From a checkpoint of a small transformer trained on Wikipedia.
Architecture: LayerNorm before each block, biases, untied embeddings, attention and MLP in parallel.
MLP neurons of a small language model. Each row is named by its layer, matrix (up: input weights) and neuron, and shows model dimensions 176-367. Each number is 128 + 32 x the weight over its row's rms, rounded and kept within 0 to 255. Numbers have three digits each.
After each neuron's rows, "fires on" lists the tokens most often at its 100 highest values on Wikipedia text that the model never trained on.

L6.up179:107185128133138124144166147113174150109154055174133101080101145115110079095168109113152150100150154108122168128122148138091087134089133100128126134079174040085130160112130187110125120103166100123072151182157128117106142183088077150173133083126120129153106148123066152140129138169140166118151139143094137158166111125146149205176102149082149124149140118097151135094118148135137097160089066081183124174114118138118149100117142122109140150109131151117082117110133120084135104104105164198147133148150154106128133127169164082175115124133115167074140164150078220116159123183116114123
fires on: "io", "al", "ure", "te", "ar", "ra"

L3.up2039:130127130125112150160168133162126151146133117134092121116000125128129170107145139084146196110139161147155107162101121127076140206119182122126168148155173095137119107100122144120165086133095102129125067147136095181091118143103056163098186129147131132068099106111120104095102111142114126139139136137130134109169132110097113102182122102103151107108135105100218123113138092097103095057097066095106135123145133119102132144122092114121111150170107053118179187133155134095069148179071115107142158158109091172148099140115104125074116131137158115180164152146134143157139146117193135102
fires on: "le", "ody", " full", "ull"

L6.up138:128118077097072118106188143152117146149135178102089144089131127109090130187165139136158132119123123142092089141149065184071120156143145157093138115070120164164160151099113134147145118156096088170122146124163150129077155167162105078090129186136150133115087070106103087147143105146099142111121066186096105109126106205166179108142128125118137135125112084118149095082110162118120098146108097089144118181127074155113112130145120173155170133209191093147096166114176162135090152113103135147160151115030135144134073134105176100177119138199182143135139121192064102061110085140099112181
fires on: "ac", "um", "ri", "ens", "up", "op"

L3.up2002:166117128128061124202104118083149123145152098127144134087118087115134138120140138100115142128152157134072143086116161125126149113165101102131122125155085114119096162109119102167150089087158139087114146174141074129134165147130113102107192119087097124125162097103160109139053149095117082105148167150127094106125114082153093145119170137130132137105116169106128123072161075118131124160071106082124154200192055139217126119156143044129188170140138094074110139116135126137171121147066139118167187104148165150095172129089137135123132121162085105135143115141174098133148126162129129158
fires on: "ce", " one", " there", " life", "30", "s"

L6.up1457:108157081126130093142130083115147128125099101131155127134103169107141091131212166099121137110115078141125139133153203142093171176152179192136170112140108055117100209111112165149156110077136049119137087120108144123091103080111138164173120112102125138121100166151094104154128116158148185112157152158121124135088157136120129177136122152087101093149108131162169142149081114128126150186101160182160109182167112114158170100095139137119095066100077135107131147115162084075113196108144148094133115114117175126145119180148077160124098127140067153139100086089107134097098090140104149143
fires on: "ris", ": F", ", F", " of f", " of F", "ied"

L3.up1299:184121180123123125094125167118183123099136145114088124152199167108157232144150185069113180088180144095115120141127093106133086121149085111166109160107149113149163128122154113083149146121115094128122150188115147127229121129182112173147130166181103141147092109156167105135130148118157143126116127139140119134165116127134119131137074106129179152111133142142170140099106071100084157117160154097123112083187093151181121110125173124131142109123093089110117190094089136108093095124044121142108067103091160106060111146073105185018117141161152197157062120098179087146129131121181130140
fires on: " second", "om", " under", " another", "ed for", "or"

L6.up1028:115107133159132155099138094101118071104172077127115147093123099116143107153121157151146134105146149109207097119122136170101142113155150097173097116124144128133112095187114129129188146141090091113076118135149115150103105118106176145119168109124140159147125145121121129140139114138088118114120189155109141171054114082134143168123127101123143148159138128113141084194187103133150099141084094141129163119117151132159161159123056096120091166146180095142148153090106157110102101065101148064165114218136127089154118123107152135144117156178144129161070171142125194064128088075105197150
fires on: ", which", " that", ",", " which", "\",", "i,"

L6.up690:135136133144122122158154159107203119104105165161109087144085144121158097127072103136100160127149128165129066195175130155154180115099105083127143170129122137181031152162097062095114148190058090100088139096110162116041076076087048148128127106146111141125137069170122112120096126140150129252125130103113161139086159120118123148111157141151128131142088116062164097125169122143119167103098120194208137184096136137139127143141172129150104178035119130148158121096154108152124101118118124125129134171123121174098174093131153167125136149153065166156141126148104107113092155085099152162
fires on: " who", "- M", " | M", ", M", " M", ": M"

L3.up1860:180126117128141121117123142145140094090141126103160169126069108114083095216149125136120169122097098150148140120128109113137106171171119150156116157123175120117112069150145127105134117078133071130123174143158097167204135098152081144178126131144089102165127128110146174115160169140130113139112120108110118132182120148126130127087052151140180125117142149150118096146118088097140164120125122104094099117152124123151094114133170158172161108119108109113166191130177113084082090096162121097169066112185126106101084151061093203056081129121150116151126063087137156127119114167200173120
fires on: "z", "l", " board", " Pal", "view", "8"

L3.up1561:142134110134212112106125133161095175121107075155105091108143093113151159114105106159124079154118133131122128104128161106155110085143162133104125099134106122072090138079080138110089054176180141129147094059122165150110157136112164115096139157148143127118095108129115120110088142128155051124107098105119087101088152123126092123108196150176092085124087131114059146143156081164126108163155153136155144115113167119113146171131107104131121158067124203141097106144132083170192114143255150119153102160135125088139179102180127097168151117154098083073184100142123124141127157131078100115
fires on: "ic"

L3.up338:157122110135147147158177153149103106132131101090100146096031079173128121137137178112165156168122159184117103093159098135087138201111121139162134142154149123141138118121173092160107163100067123077104090127118073146089109141067110089126142153067114125089103158113131137128133115114062133156156132099126131109179126103122162116146082153128134145083139152106103049086073096126097057092106092145102126170147154135151101104089108098074126154126111122075192181091116140117145132104065082095183129177133074238168095155103101146143091147135141144087115118145099146094110123131124130139
fires on: " one", "il", " No", " told", " no"

L3.up1730:117121131120158104103135126161150090121107144164145101132184096155099107120122167146136104130169119142132174127159128162143116151143095113084142118178131102155149172126086198133148191129159075167129087152125165140143161132158147163117148126135142154149175170149100118071194187121110132119103147133109157160129122184102139125132098087098166232146143121149228128118086195119147168147135130111187168182082174120136086129142108138143168202162134110116100180168147117122188130125107178115137184127145182114111118135080145133164206174184114088116128154163132099091086146126076112134
fires on: "|---|---|---|---|---|---|", "iction", " post", "ro", "val", "|---|---|---|---|---|"

L6.up1150:160124173090172191102215108113128057109109131091104128120141110121082151181181076142173158149145161165096128162084091081133097105152165091123103117083081135148128131121099130154122075112131098072136076134092148134136104156147119135126101141113186164204099148121071150198144055199147119126127145080157128146143090079108177133126094096116136134173110099110125112087114065150092185094086119088172138132119035104069100147145105149126129153129091112145117079143144148121133165140132174099129152165101115140151171122175117124157168125149128161157097144081106104088208176133130152171
fires on: "i", "e", " off", " and", ", J"

L3.up1160:134103093150182163121103155116125099066127111137137116077184076124128099093141119138128138138097078152124140129128133082148094062133135103135136124116023151139171111130115069105153161047178103126176154104152107101200155100134085129138133107094130111144170154097116104104163133131219107127133146080137139095139135132119136121143158083133090147083130133128144116118130163161204157155134122149116088122139104140134158145132108120129175123104147061155122025166109131140048119085130168179117114093194140104141126106093109125129086091076094103169125140117122159106161115151184157128
fires on: "t", "1", "rom", ", both", " interest"

L6.up1019:119083114089144189098168064127160073119120102147083081148098149111084080177115119188133147093087124105122083138113091122200114179069167131140116038158033156146153102117140078133161123129110132102137109147118122103149159133161093095127123124062095144114136115124131162174172150162100062143172096115110111108131100118082116128140129154116074150097160138144146107123173162120131139115107131185109173183157167057121064102053112145099130123100124141169095177092145131079070142136129134176108124174138153164145118158145175197093133159109144056091087089135137145102062138149112168110
fires on: "or", "at", " in", "it", "all", " in "

L3.up186:158109129158253203099122152083142131086129174127109114103242117088147072152110142103155137119114139156131141110176134158095112157194089112141105133176095131102141140148147134169155091134200131156100133136108139096172137173167067188061099178192125088191155166169170121125143075164160127148117122141110120148163132120128191120127140090159110150161141142113130057112101088098107098157129111163131098127146139144109097082143096097081143134165120117119192148148113117143178145126135079133039053165141149158093073161112144196161154161109091105118085110133104131099133102098165149103
fires on: " to be", " they", " / (", " been", "anna", " being"

L3.up712:120141115137124127133140090123143171108134139132155161131115123107114118151125081134142124114155124131158157147142095149167179157141077134102144123111101125087064166132083070146119000153141123129168148116167117144159156109140137132131061137146097088183120091129146102134165156146191090099139088142129091180126107177090169148132189149107106076148086146136091125078136098138109117161120216173088129027093166122114185143119120153075144113106139131109094111136165131129114140093102092124073197085165095085124124091093056066163138161165161141203169140087129103125150107133153120120
fires on: " State", " land", " (#", " Sh", " (age ", " pre"

L3.up649:115091143083126151162155166149106144127131126159165094123102167171158109146109159129078205090220165128117087174109183061145062134120130105134158140128112075134127153149137153122139148126143144181080162131136104127126094118107135090182146079125120162122131148142089131095144074117119079101124191116134153141110184095160117059166183112158157142029125075140196114172164070053181141141120110126115167181099145137109071132105106117124129161141126135097169161142076111125091099068100098132170130133144083171147181166122129162144039116118152200137168125161136145068159157104144129108
fires on: "y", "e", "or", " such", "nd", "r"

L3.up517:109147131117255133092153154119102142116127172163163142149197137114127104117138095129137106117075086133156153137107123126132148103125188136124145120139085153111106118136110119112120059152211140196180147131138163092112151132155050156106087143161128084148111140105144088138156085144199137137075143159134161135131124115130150157110110117138120096180127120066104141133152100091122094122175087112086145089122126129059176123134083175113106092083123150151148129163129085109150120185220135161018125116143113115149129102169170161138074149115124085178164121126157166151114125102157117133
fires on: " claim", "ves", " where", "f", "–", "lic"

L6.up1620:125119089170121083169119156110151116130141132106109100131127132080166062152110155119169108108103180112148120173093118085158146125097158126184088128118122157147099144105117152171156161102159104102112154079150133129139112132180101059126162131087099100093133098160136126136136141128046160141130125117098178117103091124128116125140194115056183051111178001091106104148190118134119171127132119125086158105041155130110126096200073000159150130157104155075083123126128103116074172133023126073200095108130137139123112116118071141131183156097140122125087102163123117124120128128122109152
fires on: "\n", " |", "a | ", "% |"

L3.up252:131072184099152167159133112089153159167151214116146130109014153078165168099148164122112189095149121133154182153130154114088159080168159088126149151163080087159058147090108122154133109106101093111178148109133157188114175161151102126137135157162134151165153129117140075166139137186109153155126141161113128172120054145124123134175147143116090140205121137141181183112144098102094112135116104160150141108083124156150169145157111163112134108114155061111117127175129098091080123143188098096145233122091159111181159069173121072096151163107165158128129161118134141096148134127160109121
fires on: " under", "ris", "atch", " track", " No.", "us"

L3.up788:087150138066110186151120090088132194140117130124170131136255131107117136014222153115114158126166158088132109129150090114119105178142125126108144096117124124122172150146143143164196134166150103112114104141165179105068125115128093089159124122155113198077174130095104131131118142123140141108135103120133098128104167130157106087130146146103127180149103140149213152161177139129130152165072139192169139073103081138119170132172121156120142132130141102113089107149179105146204137123149150150126166107180166128128167137165187106152164102121191140191181164136131034133157187153157148137
fires on: "ce", " who", ", who", " Science", "ops", "us"

L6.up459:157133114155130169134146120128169103148089109138145080149131126211183076162113131139117132150118139112110119138143175126109113092098123160127119158091132143184152118104138148074148124122180189148042153151122108145148127109152086093115167128200109174110109114167144171149095133169050131084123125170111141152122159130136125075131135088127163123094110170076166155154109153131165134114087053080105151143143193122181080173095098094117147172161123226129094147128113202117152155072077125199158084138183098164094076158168072172103168129095126145089109101137137109127115146133048136088
fires on: " |", " in", ".", "0"

L6.up1379:128132178092203134106160094113111088163122098152115115075116101111131136114111131139143169085163128128151112201148131124070143095136166157097135152160107154180109089165092077144132072112135153133069214137149154136117087108062134088168157119130101102096118098087083151088132076099103097070139099139111162156121169131106130059154154122111124134124152105076236117137111063112097110133128112128167125158148178099150175072123166107145111122119221126090117139130085112157130143101102137102110181084125135178120132116077111104113124116145138173054128163165102167104126136149092088107
fires on: " or", " when", " &", " if", " and", " –"

L6.up160:145148106142130074110113189119145099136089113130145141085146138166112116114146133081172155108126115148078157106182117142112161149130182140129102097131128151186138188121043125148165148134141127115148136089091097167139096172137096112148187145108139187117146143133109187156111109134080135091198102151161082104104041128134090129101147138135169146165157140078122133132152156080122136193127128103112141160047161120118088113108119145182154093141103111173086093121119225113098106142082083101170141112123121149142075124143104103115097184136170135059154156140107140115125119103160183120
fires on: "ist", " | ", " its", " % |", "or", "al"

L3.up851:167091166136139099123076100137125152078140059121119113140088128163135151091125147149130144144151131162151091129144155112126155133102110137151135172060128123219124072126107144188160139087154147181087133164127118147167091071198117121105149200139091106063069124121089166127086116100114107100104158124172131160125133107094200038149124139097123126124171119115116168142162135132171118133122104106106158131087151081173147159135146145113136132181180169144058148088119118103176142133107131193151164135110136188031160192123119141132109140144110167139079097148110089163091120140149159174
fires on: ":", " as", ";", " As", " so"

L6.up1354:155122142092135219072177122135065116185159138166159091110118151135139162157119157119132088099148050090089134133065167124094023118103155183139173165126102105165135150132122075151103134106136068109138089102087126165136141180154122122185169109115052167077166103121176129132097138167091097100132095162147146126148127089158152155172122168125140076103133147164125158100159167099130107156146159204069066117102105119142123113138152140150161169114133118224124144157162119133123135098108126110159175105098132106117091143156103132163172151143115121154157161139125084105118172069131115125
fires on: "ess", "ass", "ss", "ens", "s", "iss"

L3.up125:115139154109045121207164111058165178124146152072133132175112152133126111136083109086168182075151152122134120158120140125100078128139093133106137138118117129160167135086114078170149129091130100141154120169144058167124135144127094126106102121090158143158165125117147169175144083117042131165122106124152142094165125123154141086177099111169122165140120120166194099091087141159142126097079089200096143177128154136124166129119118082133155156215140103093164125157205155076086104149106087137104153169094111152106084122076160173147135131098149117182097136104123092150151128126174130127
fires on: " one", "ine", " never", " to ", "ree"

L3.up161:143141126144255139162104128100071205121102141144144073148252103140147085069098083091129132127107046127085100123129166107142112118160147197092129085134110174129109127137185105109175105174127099110159083087148151085125088143111130155125126061168126111175161118110129134118157083115194154085135115086109138057114120099104142141156090139168122092136105143101042114108121078130141097143169126130165124119147133126087157109117085120117133179173137164081140096155103099168128124132255108147095121177061125171109105162148135173119167102059110142158142096075173094140135143153094174130
fires on: "-L", "f", "ie", " game"